From a checkpoint of a small transformer trained on Wikipedia.
Size: 8 layers, width 384, 3 heads of 128, MLP 1024 ReGLU, vocabulary 2686, 16.2M parameters.
MLP neurons of a small language model. Each row is named by its layer, matrix (gate and up: input weights) and neuron, and shows model dimensions 144-271. Each number is 128 + 24 x the weight over its row's rms, rounded and kept within 0 to 255. Numbers have three digits each. A neuron's up and down rows have the sign that makes its largest values positive.
After each neuron's rows, "fires on" lists the tokens most often at its 100 highest values on Wikipedia text that the model never trained on.

L4.gate864:093137125172109130113096097126143109147120141155146118144118157152136157139106091120124120145130159048112159109138112152098149095139133133137098100099140111091116129128096122179135079137100103131127135119132115167090099123111108149117161114110151095109111151117111173168150121112122153156104129122103106180146146157189150103113148097120101128141136144110133154109136093111144112111123
L4.up864:137123150103185130092150134161132150158100125124109138131141100082144180160148146111106131141087167139140139104130101137069079069132159158144110099167096151139150153151119109145187169121129117136128137154111178142110118161131109131159114148119123113075165086075150134158129143130134148107149077113109097179126122165101124146135114124093143103140162143122127147131117105113121122125126
fires on: "a", "o", "ia", "an", "as", "el"

L4.gate638:147128184133125143149124146134119134105107137138143134115116133138125125100106158137096129159160148114163121130168132122181140126115132171119151204168093110128105109108076118135141078153152124147113126119135097148169117136140105138151117115127157119101116126152123102125126126086152109181127133094109116089095072127116146111114116136113095090148132112165092126120062182095165127125091
L4.up638:139113170115135134152125146149127130073135137126153133175187122170139143108107117147097144153133151149175164128167182123155100148163142126102157171097134110148103129109122161145179127122109167136171105146130091182143088118153112107131152118130136120105075148108093153105126096064140115124164134099148143124139105150093147109116159127119116098126130083167097135128125108121155059120134
fires on: "as ", "called ", ": ", "named ", "name ", "ed "

L4.gate935:079163116143194109122128143132151110124132129149143106165128070133104111108156135138125125132140097131114131124127130092138086078090154083151132145113129152088085152119154146118135096170137148153135119101168150160100160147117169112135110153089130125151108145076117115150114121101133132125124155088129149131092143125144157071108086149165150127100124176126139118110126126121147112089128
L4.up935:128106124138203111117130149122097173143114085140132149124114114140120127100099143153098161133171164132097130097122129134127123105152095135144123114141151145091104117156136140158090114115101120104131116126113189159088111109134125152145153117114151151112128107126131092106068067116179103107119109103088115133137112160162090122113132119133141128123141122130116119133171082157123119104124
fires on: "ed", "-", "ed ", "am", "ard", "ing"

L4.gate974:135153120127127147194139095129146142186126119119112119093074121117157131114109096154139128117125137126105160179148134112136127095163078137123120116109186212090127128108148118126099169126140147143144123119129136139096139140105146142127157105094128099130085180107167129113135135146116120137130141137105137114136136084155120071076141122144131173099129120126148127150086099135104128141132
L4.up974:173158115158107128104145113156101102154129177102123111128126111134107132107098110142174138142118127125166158164154144145179165136165125141083116124136099151136085139138154121143148160144131138182120129100147153140193141155122116126137108102119159137096100150110175128123131137127121166117123124132118148144178089107145132114076151097164102140120146094116137155148140145132146164157101
fires on: "ost ", "in ", "for ", "to ", "made ", "es "

L4.gate406:128192124153158087108123081138131134118132154148082111145111127127115142143115101136113141119166121149161110137130154080097168104094174171158115095099117157141128114117149139117128116143154128140132166107119122134119133112138134138125117139099162144172141148123132130136129115147131129151072135128085135142149079101116136128090111145125117126132148139148160138127143123148128134151126
L4.up406:107154152123131165128135153113136154080114089117081149118121116124121128105126159123157148122140167124141124118117105147152119121104133149088142139122139133110158162125138094125096110146126126144134123122146090105071102101139147140135121162132170178156136114149112140116142070155109103131138144127137135081154161166110107114088126110153150064153104106149090104119115119113143112153140
fires on: "-", ",", "4", "2", "3"

L4.gate698:122121155164139131121151144089136117138114113130116094117138115154099104100139151092133170138106147115096117130124116126116153168119120160132132148154128137154182134107114134166147152130130114155112145118117151169115089128128089104073123124123117116119079136097077119145098186123123089128159133154145109123117078139153116142133136094106091144122158145126136137108124117108160112101098
L4.up698:144121111140139138132136145142159132169142102120126101085124172153163142091133113130112151141143096115115132155086109173144183106119128157125150119172137126123114131146119082142118129125103107128151086084095151108159181089131123132073180106123113121095098152137116163107123134117109129111108158130187134119147119159149114159115127123090151164132174152118147104153104124128126083118131
fires on: "on", "t", "el", "al", "am"

L4.gate774:118119121142104163131131110129139142148139153148119127140158063121136146122134118128137145088160096134164111144130131098157106140155110166164114110129125184145109105100210116150115096091127102116127130105099158133151117088163122070123118092154118126120087162099141127141094134138148142098143143069085141146117123111164115079154109127102109128140109138110141145123114139116119134081117
L4.up774:088123109101099131105088138103129140096153155109116102162150153106147135148138070120165102138103117099126137103116124108150119164167103106125151123164107087112111122152089102135128100154127167135135122135118123124076140107091136144143174158151102170133135132127112126170124113094148129131143081140160133103180131114102128118148118168116150135165166153093134117138131145088086170090150
fires on: "k", "ch", "s", "p", "e ", "c"

L4.gate999:103138140121120097163110093118127126108122133106139110170123146140113115084158128161134155107090149163112073146130121125158110138161139118119160135206105118123096152122107167154158164106122129149116092136125119158115109135118106142126136167135144114124105105149106151077154123127131102138138118108132157117141126160143069125091116146121112118117133134146128154145156139109166140122101
L4.up999:096164122126123110151153119126138105139131084186154159125152149149111141124105168133160173110120108146178132100093100124094104144122127186123151075156118125114127078124138139112147160136174136131127151108125150139156151135134090099103115162154159092089144133122119113108139131098145094120110133136177169135104144120133087127096155110141130109144127193126128113119121163108115128137090
fires on: "was ", "ed ", "signed ", "pointed ", "took ", "i"

L4.gate944:118117140078124161113149153137168114149124123140130158113133139133150108107110158144116131091140155154107136122109086150146119150091134169110099113134114146122100129141118182134146131127150150135148134158140142133080106147098118125153136095086132113145134127113135136141110122073130099173111121097118141125129135131110136129119124129147169156100139135159160099153112141185137124122135
L4.up944:089162137121113117118149135136163134142152166116141177103124134110138108171097118113127090129120136103108149142153120137108126135082159149118116134120149160161108089156117116116138138152139147096127103143113138114150104117124119123136088155109139072113145118123125080081094098084123121135144080142139160150103120134079130115199137120146173118140134086169143149077131146116146139123129
fires on: "av", "all", "3", "o", "2", "mat"

L4.gate91:104101109105135097119127123152092140134135120135125156120125119129108140097140146093126145144121081157125162138109111099119119132118147125149133140130126115084149122112107149121130165106117094140130090172162169149118167141088123120151120125147125156120110102140083101123125106093101122154150136137121121145118174119102134099126170142099112099094148130138117147121062090132142067115151
L4.up91:102106174122142139140107123125112117134157056109105127187130142154120152110135118105094126131117162186125152116135114154161118142073130111102087138150120145099146113126082126091187096140168125120112116132139087125110116116097138125103153164119105165152146122121110128128134119164141123070083193129074153132126092159131140130148136104130142139124129156121127101114153137126116093091155
fires on: "ar", "of ", "at ", "k", "e", "quar"

L4.gate670:129136120170107137124136129095102154149148170109118111139109077120137135115119125124103105105092148135135135111112130124189146116131055112151118117135111123133148135122165121118051135161136070124141131149150121106119081140128101108134151118195116116119117125134127125142140176159136115131115127149125137111154140113104124120135128134147119164155147160160145144122190134110097116134100
L4.up670:094078155122133125131112125178085134123151084145174146136170164111151111160140111120132108139143123110105159137097126139128160110131072135117121140165116133109183157130118107094138119147123117129106135118115112122131153137103131074164127124180131089114122119098150119122071122133158141123131129163114095152156149121123191118090155126122149130190121166151103147135143161173124132117141
fires on: "and ", "to ", "have ", "et ", "addi", "had "

L4.gate420:130164128081150110110149147084099161143072150154116083150069103114085127092108172129136090092103169102151092134128134150115124103127124139131136126127123113137130139109096148102171113175117155125158142119113121107139153128139160129144164134120139097131145160108119100099150089091114125150102095104130081116107113133149123167115118117128140122122099116135173122166118082159130120119121
L4.up420:158094176121122124153120088121098173140106123162149123124159163139141119166115124138161127128105135121109142142150156127126113103128120121096135081178097174139157135121080102107118143149091120123116102116130097101094101117110156160116095132096158147095135120148132120136129131121152146133138131108135130106136133073176132132117150140131153111167151153135131145157168149084159164129125
fires on: "ar", "of ", "am", "ight "

L4.gate504:130128149181133076140174088159131154123149091145156127136104138093101141117139076097150126151105151123155110147119118160166142160087150106151123147142165155144151118096099115161144108146139112143129149111105111114113136114110139144135135167125123133129121090144133093164120076146112202115141164156152110151142165149134120103120156108116161199089116153110144117130154107102109140127189
L4.up504:110108159134101101115121133167148113115134146118113134129107113118160078133125096128193143127011136128132126108171178106108155116085105129135122141121131116135169078104066106164138136142116151169100135101132148121131134106101058122141110149109105123143149135174109105111155107156123144101149092118060135109114152153159144120096152148086088097123151155155115133124136126132153108133114
fires on: "ar", "or", "E", "an", "u", "er"

L4.gate802:097111108175106111134130137133125137113122119192106164097136121109168106112087119145097120153157139117132127149172134098138123176106126113158141119122101136099114101092169141165150156132150105118104144117148127109147146120113098147093088130129145112183162173106093084135116147162146149123105114130147132122132170087123160118145111181142117154123108117115087118092118141104138119112180
L4.up802:138157148130128130127124108139162167115151149131125117137128105141103141142161168147117122111104156117162112139151111096107106117107139119170119133099131111154149110115121153171131147140119141137140109164165131103121172136123132160085064142136131140154101140154129128098110108140143178108147101193121177127116158151098163167120107167153127116087090109158119111166157128115116126115131
fires on: "b", "p", "life", "Early ", "s", "at"

L4.gate903:137129134139145130131142123109163094162148167163136156129121165154145182152148144112165106136149125118127118133164141129135103128116139119133141122112153122111189128098161127116148132104047104127099127104111112119138073165126097107146102131145162167054081118131153121077127177133145117140106110148170083084161164154136138160111153151090118139128108128103137108123156140123128176112152
L4.up903:165151145068168151144141110135103093137145117147117145177147109132123122112160130139105114103150132127103131142158103116103132105118131107115115152144107133119154119155149134141118138162131117107085082125141149091149099112158119161097119116100145129087103124141067131123120080093106151114103093110084140113126128159113125133098107132128129123065111133096154109158124149080107150105162
fires on: "under ", "urr", "ell", "fer", "tion", "der "

L4.gate918:127092108112134091100111133144156132124096149070126130113122104167179164077141114061134110143114113153092123146163127164114096115149138119123108132116143137066128145148151122130158140120095115114157131106106170181083105108112109146139185100099099120116129137104118116156140160103152118101118124164141153127153113121191102132094137144120140115118128104145128141127145140088097131106090
L4.up918:158138132127151075098127164118116135124116061131108135090151147168124116157091152112127121131149111113134108140166103140176099124120204116129162125141094123121122125092145145095152123123105123090154137106105189126097138120114087156143172104130053115093143116132127101124108117160145164172126092146155106127153093160118127160145094087093139126107106138080110114164141173154110106123067
fires on: "-", "a", "ove ", "iv", "ep", "el"

L4.gate870:101142108130101138116156107184131110150138130139155144106145108141139132144126128159166133150128107169141109153102146101112128132093105110127090109098136120106103154113120127127114099153138131108136102160134139120074161143132136156077121128097114160110066167140119111124140121094134112161136103143123184126142121069109159086141126145120173157091102137155109095125121159172141123124130
L4.up870:104153135140158117093113086091150120134124116133147144154160144154126146126096164096128125113128124153115154163126137116141135086116122132123109103143145139121148098093155144086148140119130151113125170107137082125094111124120116117127112141190104115149142121125097138142161079157141079107120094099131147151135126112168069103117143110138096124147078132140173187149121148137130119127145
fires on: "-", "3", "0", "2"

L4.gate772:090068154082134143127122120138152102126136154105169146124117113137105142143137174112170107094113130133135091131142108165135122078123151121097144122103111151160162100102121114167161136113152125147124150145081093109139110129142153102086152165158113148147133101116131118123105118125114151134090112162125143114172144156138150151167123127131140088129129105133133109166122155152166118126117
L4.up772:133147112124134118129109124148151104131111144118150136197109124156141143104140165136132143124136115116163132120173086112145078144121147144172147100112113148152124152123110125134126155131147109134124164165134125108136126134117087170107106141106140117144141148082109161088111128114091083158150095107124121169099099131130149101111097136139130155090114129120137163106167087112117111133148
fires on: "as ", "by ", "– ", "with ", "p"

L4.gate252:110084143159101100115120103128157142135108117137123147122123165137122131142114144098111109137114135120151135172098146137152147125138145146179081145181098105114101119116166126142180119119133142126109102082160125143129108134133134128112138131145132133144084136161096078140132169125085164142139126073107119139134145206102109135115156120085130131122129108133116125102126162120072148120184
L4.up252:128113105109122108121103115133122155141149095160131131144129128155127092138108114110134124171107099164115121143104155115110051132120131126135085142136136136133111197139135098162147107160103131122103100114150065117139134080131078127121136128136114119128115151106099103164111132117115121120132096104128132154175154134154112158143132135111158138135114114124104111107145140114113160137193
fires on: ", ", "| ", ".", "– ", ":", "), "

L4.gate972:157138135121144104137133126152104120147123106136142096121091162130130166145138192071068109129143129154084133102119106101115073124105108100143136130131185135184154108123117107110189139087107112149121124115131074132132175126139132155058114117106151086165145138110070113162128139118112160156141115113120155127136139134136127109125117155095116097143103069133096148110130102138158133113117
L4.up972:130131133127150133149124103125120115098115139126127127109147162139084129121123138122120096126113128149120098099131127135118081140154128133146156125128142130150126144141125139092141152135154124120151146129148162137118165136088133083136125128160133108120160164053097125095147151100135150137145123148117127105127100164114126107112160118166092153139098119163098114164129116160138094151163
fires on: "of ", "ing ", "the ", "from ", "ate ", ": "

L4.gate262:105154129136089124076146108157142103167156129153097126110160141103103098151133134107120171095152153151128157106096111142129144114101119078139136164093109125123138152105116121141117138138084104137163099106080133132121106137148182116164115139154150152166115119122106127130172108151081156133144128082124134156161101108095129117146140142100107148102130098143155139107131113136169115114108
L4.up262:127139118137115144131129119127125109174139185122103129118113140132152089123130121108091132104105121157086073119133116126145107137117160151146111156138149101164100142142131130122096117143119093129128140109157101124129140104156116132088119130148166165149162134181149156117140149135120148116155142102099097126098130096135070103127137156158123103103147071134146131128122139123155149146146
fires on: "th", "dr", "i", "posi", " ", "n"

L4.gate379:111109154132112154155139129114149101114072107096129142120125125089165114131135120156142171161136119117109126120109115123152126116115159157110137126174158118081110150087139112102155112138115146095126116130046155152116134116138121140149147151143154104106171111136079150077093128147140113112126087109102133152076123138119126121144125126116147140119137138155104109122127146126115146116100
L4.up379:150150107141117163119105092159176089084107144121100157141106116087140116121151167166131158121154136143106126092133130104096150166147139149164127142111126122093108115123109165127126149108133134146169157106125144130156124122105103109115164175101130147115106167128128110109117127140097114148132156186122178177148154078094170093148099137097111140166122130138100112154124128142113155139103
fires on: "m", "come ", "so"

L4.gate748:121118101145135121195089098125113146167150097117126147137110091167146151129103123156102139153177144177115136121102132113129171110140162098149112108131128133143125113108127132132127094125149125125132119130148148121158150141108096191091150147146156108124098122138132115159141122133140093160078099136129121114174125117136145108091121123171126141157076090157149148140123157096120132114142
L4.up748:139099154151111120162119125161102158131155139157128157094132129106108112146165127137161107140139126123120155102160133103174127141165099130164152122106113145117162100105126100123110159106116128163085125130160141113139133086141144127131094134138117116079155097117114106136137130123138183148111142149120091129164173117145152142082180157104154155127166107124133143146129155105119090161114
fires on: "l", "for", "For", "le"

L4.gate821:093152145129135209106098066107133111128165159127142067142115106131146169102079139113110132127134141147160105134116112117133126196136095163102152168151116117165148089132166101123131128102125119142123129103126112134167124117152153120092114123095126099123161113131092129097120163115136153162165116115097145104146144158126077121161153142115089156132143150152131165086175099122134118158121
L4.up821:096124126190155149103154067091129118130135131146071134111146115144127109170132104094130120141149135154184104098131128183132115135106099110142124101112107104081165102111131117115151130122171136124116142146142166137121162164140124132105125119111133165129135123121159130139127116118107127179140133130161162152118099147118084139123111113100136129120140122101077143101152153131149133136157
fires on: ", ", "the ", "| "

L4.gate776:099114122160104117134176083092145121163137116150130117144089074137140116132167153103109124101091120141118119118146143135135151119111129072123130143131103119149129134158140129112114121131093152109150111115114094149077098149142117118126172134136079110125097117118138122127121125172160112155095129142131152106129102090136099144125120116127149130147104124097148130097116146115148116131120
L4.up776:140116188131123140148132147104113130100127150115136125120120113132065157155135132147095133151147096149135118141138167113131078127137090147157090120098117120153100111134144130132118148081111129109180125109130107145160094093125107115172147106131130087092113112099111149123095128129135126148107076113117120120103116070128152180172149134090169157142128135123154122118124149127123097145100
fires on: "had ", "et ", "made ", "ned ", "ted ", "have "

L4.gate788:129134132110146120150153119116102103139100145147158109155119171108137181116101130108118110159118099108111111113129093160081109162136093178152122170120134151120114144122070135110136156116159096146182070096150120124151122133133099112079150092147153094136151122128129146100134105101154139144122143159111146150104129085105138184147205144151127104128080096164119120132136096108132116139139
L4.up788:120113139147109108163121126111145145161107126137143154142096138141098098098120098117139141128113119164122146127148150102146116118150102097154136141199090164107165093129140124117139106172109108102081074075114122100143144107113108108122115163168085141110080126144145148109110116131098104128113138089111143098116153147106138106136126146103123128169148153150091157083137134099108123130149
fires on: "of ", ": "

L4.gate836:125122126166119105110155155122128145191091126135142165129087136092131085089140125126102133080144156120128100105130110140135126082116131121174136096150089146133132099093176104126158092123162099143176107161127155127148128132089107117133168166108114096103113166139153119105109116114141109117141135097125130157127199134096132150104122170166141125142128096126124165157161131099118136112164
L4.up836:110142097113108143120186133113112129119144138156128087110076136156115125068090088116109147058096109104081121142139123182150169151111121094123125173082098159129119178092142117164097096161147154112111107164142124139073138125125086123124135130123143162078114119123129135139131139112074145119105111130177097107146161132152139112083137147115138142142091141155125099151126158088114191152130
fires on: "ay", "coun", "el", "an", "t", "| "

L4.gate485:120133122123105077137107133144130114137161110088127061146146148118130144119151173116122135143090120149105163115121150158132139126159093109125130137185098108145160123129140124179100125154132141170139155143163125126120173144147168139126163116132118131126118135143116122113145107132150108144107110173082109133167104169139102106153164131148106121162134131114116093130128078133125137106151
L4.up485:139158100149110098077141153167126139174119143116147176142123104126086109129128170108106130139150148176135139140119142118131135156144119122136154153159147140107091083116120117132090154158121149150117151145145169150105130155094080126111141112123153159122141095104122103146129115111112101104100132130125127141106138072126120156141105114140142149137162134145128121146141130164159102145167
fires on: "ch", "ir", "b", "("

L4.gate995:170123100100151115143137166147121142149131110119165110132143100115082090123109125092120144126151141097084138104146149094104105157127135167107123151153140142103144098089136137119149127107163139121139099131132106157136136104172115127132112095126112114118111082089135157116081176086129099118161173109077087115109108144127164096148113112109077120166096148118116136147139142109101136115150
L4.up995:165188139143113131171144161120141183134145133086155117089153151127124109121138170134158121113127126111146129141129169187185141101111125150167112152098127155151138142106117139155129167077121149065107112178149089155083130179148081116139116130169141095149094152119133133144087101139179107145140126135083137101117140166143137132113121148096134142128121134126136126133101165136111112123165
fires on: "ed ", "as ", "for ", "ered ", "ted ", "ose "

L4.gate38:086107074178150128137095187118100153096100084107101151130160123114158180119134151124117099113090123129124146179108141134140118081110144140138122142158114110122137088131168131049115137158104092141121155117144129113123122141133168106112109156120159071125116175151150145126125147097177123147166104126129178151153139087061117165143120147138088109143151095118127115142105104143130151109166
L4.up38:130091112177181089131134136123136117111098117122098131138116130129137165159127122142112130116117141113132107116179102123118136130132133107081108130165144138083118156131113147108094109149093107138099123100133147148079160130116142125070103144141145122113116103143124114172112142116136143134166155137120167155128109087138125141109153115159124141115105131147124127095130129123125124118137
fires on: ", ", "'", "ch", "d", "vo"

L4.gate395:111180140123126110166142122113189114125119145124142121150148088119118145089157128098148176122126154139145143194171121146112117142143147162157126129108129113136131154125093161080114109078140091152126129146142107104144130122097128125112148162170126136112113125137110115155125111130134141170112106100155111171120141139161112110112115113102109109093121127122120120098151098082124131055163
L4.up395:118112105120102086105124137113200098129118119122127144103136134104157122132141113115108161122095166117135146112139130159127088123100138152138122141110125119106192157145098164141113127134101108156092101130132096110157093105165115094097098173131102169171113135141096174081097137161137105144105097140129106119129119136163082123128155113123142125176132101168087087124121121090160126086128
fires on: "ar", "de", "ul", ".", "u"

L4.gate248:140137141113129169151098149135083115143126138096092109116166080121160135162127146141118150134137147161169107157145138147127101116135083106140152145116121157104119131112116110117154123111098127142135131115146116129147162118175131076124124140084157096137168109149150139113144095124112126113126155146080151154138129166137110125102139099122081134079128146129132099146154092152127152154127
L4.up248:117108120116138134123126134200072128132110129082130130114138109137120127137136094177097116140125142133128088137140177124152089130112144147109099132149103104079155148118125137113069152120134137089152167161133127125185143111155114130100140123110163095163145123159079125110138118116156134126131141134138079134121132142113114117118151124101138132088131115134130106098117121127133138147123
fires on: ", ", "ed", "The "

L4.gate45:119118102168073138118145154087126117139141122099107099118162140143086121141104138119136127124118102118101104100139118152119130129112140139113157138109106174152141131190140119109120108108150104167133099103122156130124154138130184101149188146109081160134149156082119097150083160134114117175120146158153190091130124144156129100107113139113126131120076131166113123153119115106133135133110
L4.up45:115094103153118125128106140071135102106153098120138120133154126116120184181103167120142158130140108095151158119140097152148151121159128135113149114140160095101098109130143159133133125136081086113123158083117201161152135128143139105083141111113108130126146105141158128128103097132073091148135134125112120145167160108111112109129165070095114110118104140112088116119123108131155136164130
fires on: "ing ", "ed ", "-", "in ", "e "

L4.gate506:079162156118136171154141124127115076134120095136147147146112161100100158130121125124114081183108109078121129152137117166153141139136150105168102162127170137151119129177091147106146118154068100143171128129127114163089093104172125143090119098145120098091116118072140145189153144107149116119176109112117117167161105136158121167136121131174151095144091121106133165088144143081109100125124
L4.up506:125100126116123119125071153117140168132116122195103169131115131137098100111148158113120143142142134102148134117107100165146129117091172114111117146130128139088121124148113067117123137105113124123119184156117140135084124124111069134132141111140148128114106175116093134163158128111101159123124081118114142157144150135116102151123129120148179157133076109148153162127156137096125133132064
fires on: "t", "th", "in ", "one "

L4.gate136:115138136130092110095177141165069141147135148107134114179144133087126132119087116117092148174096130084134097110127137127159125130147127146129099142140132123127132150113107101169143069128122102120125135141116109174080131167098162159132122128099115111120126108120122143111136079115135096145144104150115134152122150105101110099154147118143141069148124168143105115125126099134147073071172
L4.up136:135104119138125098142159133155124124103131078134103199124160126108150125178127112119114139144111119137154097125120112119126164132139125114166101089108117088133121100098080065147164131122127134119111111136140108127110100132105129124098111167132139134165126087107137122129114127133152146151144144100147099136085141105115120144135134137108153107114086106159122152148138133132095145102138
fires on: "li", "le", "t", "ti", "g", "tri"

L4.gate77:148192154114123145159153104131127111132139127172137133155154095148106088180096111118092131164116130075129073153141149172110133167106157139132165161118117158140122150113089168122130133154121126155157143124150151119122160129111152120122112144137158119128107102094130116085100134140102159108125114124141155087094139151165089146107122132153137166118124131147146142162119149120127143124163
L4.up77:098156117132161069137139121138157137159143106148123123139097084189101145138143095140158137113118092157120122196131142102143102124127124117175142144140119062129148137104125130149166175094144107108150149142101105128143129123104043143113087125115168090148103115136136086154125142093110127162110098140126111140177135143119172110153155147149148112092134104117140109127137114118109168135158
fires on: "of ", "ing ", "on ", "after ", "r", "ed "

L4.gate858:089134150120137155159138110122136143117107135149160138097122116132118148149164119086134132114107155152173130127118138100130144141081075111093146108114133114117137105115123126072085077072141124117159115097091154122110126116077096181132159123122168125140130135085110146165071160089086144105127130104119134122101134128153122129123141119112140130122128103123112144170116124130154110085182
L4.up858:105121148136096133120126134181165140158128092100141065109175117115142131159157103115105084112144131114108133150122086124120131127137112181144113085090136130108157109153162108120115134173116146116078133098085134139119141082123136132090113155139171140111104101105101159145136121140120158097122149152122121121135089121164103101163133134150173136156135109124102147108161160106123115069169
fires on: "u", "i", "ri", "ul", "o"

L4.gate131:166130125116163139105109112104078139089126124108143145138151056093154132124100177116054118154148138126156137120131151162145111105152134143149134137143124074128135097171134091132168088089094129104126137114178119140140099140132162161117145130117146136118144092129162119143081132162134095156141143140096150110102148124130121158145119147147135170135178119131129104117139151109086108123138
L4.up131:104132163185124115110158112127119118126134112155106129109170120118167122110122127188166125122114103163134090124125088121132136169115098099128103141151129156112114159132110141122161113152152122130141138129080127111133133120130118130091119147153163158120159137125143106131143095141084135145096134116123119129120141178145152070092138140123137128145116114103132104122116148149122119136147
fires on: ", ", "y", "'", "s", "ter "

L4.gate373:156104142123109159107186157119137094156143089132131128107162167135172166141114124132135149148127152139106120092155105106067131069105117101127066161184108160135121108078089122109138152111144131120153140121129148156164130130089116137138132141158138163131129140153106150108135127131121182094128135127102114130114142133092127108170118127128091111075147126133111135158105146160169113121155
L4.up373:186149109152106140116136114181132054162103144095126139132081136093128128100123130134109154163153118179106115117093139139149116099145137160116113134182185143150131133097121126118130154142130100113129168155148139098182152123079105126132130162141141127111087130103144133160150104088112101115144069128146135158131113138120144103117122123113132145156106131169138155174083141139110173141117
fires on: "m"

L4.gate982:112146162148139135100129151118122090166111107064113114141150143084110150095131121127089120160098120127149140122125154105082109090107088117114066131130113113135092125115145122141129144164137087131125079143120139151106161128123108134151138118155122118117192130142103141102090109116129095135145151136132113145110155173145113099095115094121175132125155094140103125097099155112129098132107
L4.up982:125128109093137149107157105122138179155158108087146150102171129095140104109140106130122149095157146084133124173136142130163135160110135145111107102122117151113140130094073157128090128175156119145185140168113126126106113170116111144117119146150150146097130135125116138119139087176090137072113118165133120144124159124145104161093114151165149120079114168165139107133122155142118133135126
fires on: "ch", "(", "t ", "am", "G"

L4.gate690:125120160108154109152155163125126121169139129109096153110084142111123153113101154147137159151120143120106087127166129116155103181150171132147137109113109125125112143095120112106114152179126114164146113137126152126162093157094144160141158132134114118138157095134125140132160150115138119148130165113106172097097145133135116167133166129137089123085095114139118113105120136148124105130085
L4.up690:127137123105168133130128096118139112119109106140107111154095122088104114154153155131125099120149128111111138142152143138135114114157145188131084093125139097135118150121093149154176085142192147154130131151155093144170184102134126145137115149118160100159093143094096129123166151134106159151104128147132090109114129078129146123142084132135110167139161149155104096169114117128124158124112
fires on: "that ", "e ", "ow ", "as ", "um "

L4.gate1010:142125149108103166105119089142153115134121136145124128135135160141112155160138140076136135117159145147173150103139108145114120143102131117100142167129145177115094185138121123129111138161122127124162155146115089111102151141119139161083139120108090114123118138114138059125122137119142139138115129093109084137102111168159118132130154132144112129157149144148170148119150112152112105131109
L4.up1010:098132140149105104146123071140139113130117122136075165130132148139126136144073162129111145149171161096113132105128151143104115127144143182144122107135119125127102135155115138160134082175114119119173140072143149116103203121128152090093127151131107118087123129132160096073117158152161133109141085114135125117083108108153101090142156132172103117164134126135120079150146097135124123141149
fires on: "of ", "th ", "ity ", "ate "

L4.gate699:108097110141127143103147131105138130135141145068114136104161119149141180123131141140171117129177085096131198161136128135105128189150120128154146129103166141151118091108116164123127177166123104149108138119144157131144079119110113090102095141124132132151128125113108108154122139111129109164115131130079115127147125077165100149127125135110143137138096130117178146114124119126107136058124
L4.up699:159092112123104121137117126136142092127077111074135112099141131100124110132139112167144137131111142110169167135158163136153134163159121100152139098152107129100118112132095192118174159113107132133136123165158104116169099075124106118153071142150110201129114152166122157100093112116099109136153115129108119135168156136175123098156133124139104123092161118112165094147154122119139113112113
fires on: "d", "ch", "k", "den", "all", "g"

L4.gate726:155098108152109121145141107114117140129102117122146150100126130147049110142121101125146145174140154114106132182140144129149131092100175142114135154095107157102107125103113118150118123131075129127120164128134132190148134142133102107122106074122100130140139132099142137154152113142116155193156175126128144131123113152086131139142157150156123143125096128150130116112156112138129131131170
L4.up726:142132147147137123102154126141169113124098130100088153117098121128113120147131111134120133157095130140095109125140111136138128139128100153138108093119095078155146187120149106132135125129110146103121092146107119096140101114105100119146167110126142099108128123157146161131129176117173203153141147097084129112056120150126142129128132099092120159112174116143059120168088123160147138129100
fires on: "sh", "that ", "e ", "w"

L4.gate826:138156178095118161154116137118132142142141113134142157169163151137109153111102130138105128159135125092102144145148137117129116140145136107123126110148165161104141132115105089148124129128113134138108123164119117114143140107135116148158119091121117124159130122114143118127058128102105131137121089070104150101155091140140129093113115110152138163101104137115147159142122173147159107123113
L4.up826:135137144112121101170120131095112113150104161191104129179094123165112119124145165134108105160102129151126152142131139119147135150134138110118143119099135103135116186181109096161179140147175112147103174129129165141117101122132147116128160121138115112136133117123133137142167114103200157122099114092089114127123166116163146114126125125127135113179130087152089115145127114114107168142177
fires on: "ed ", "iter", "erson", "ing ", "."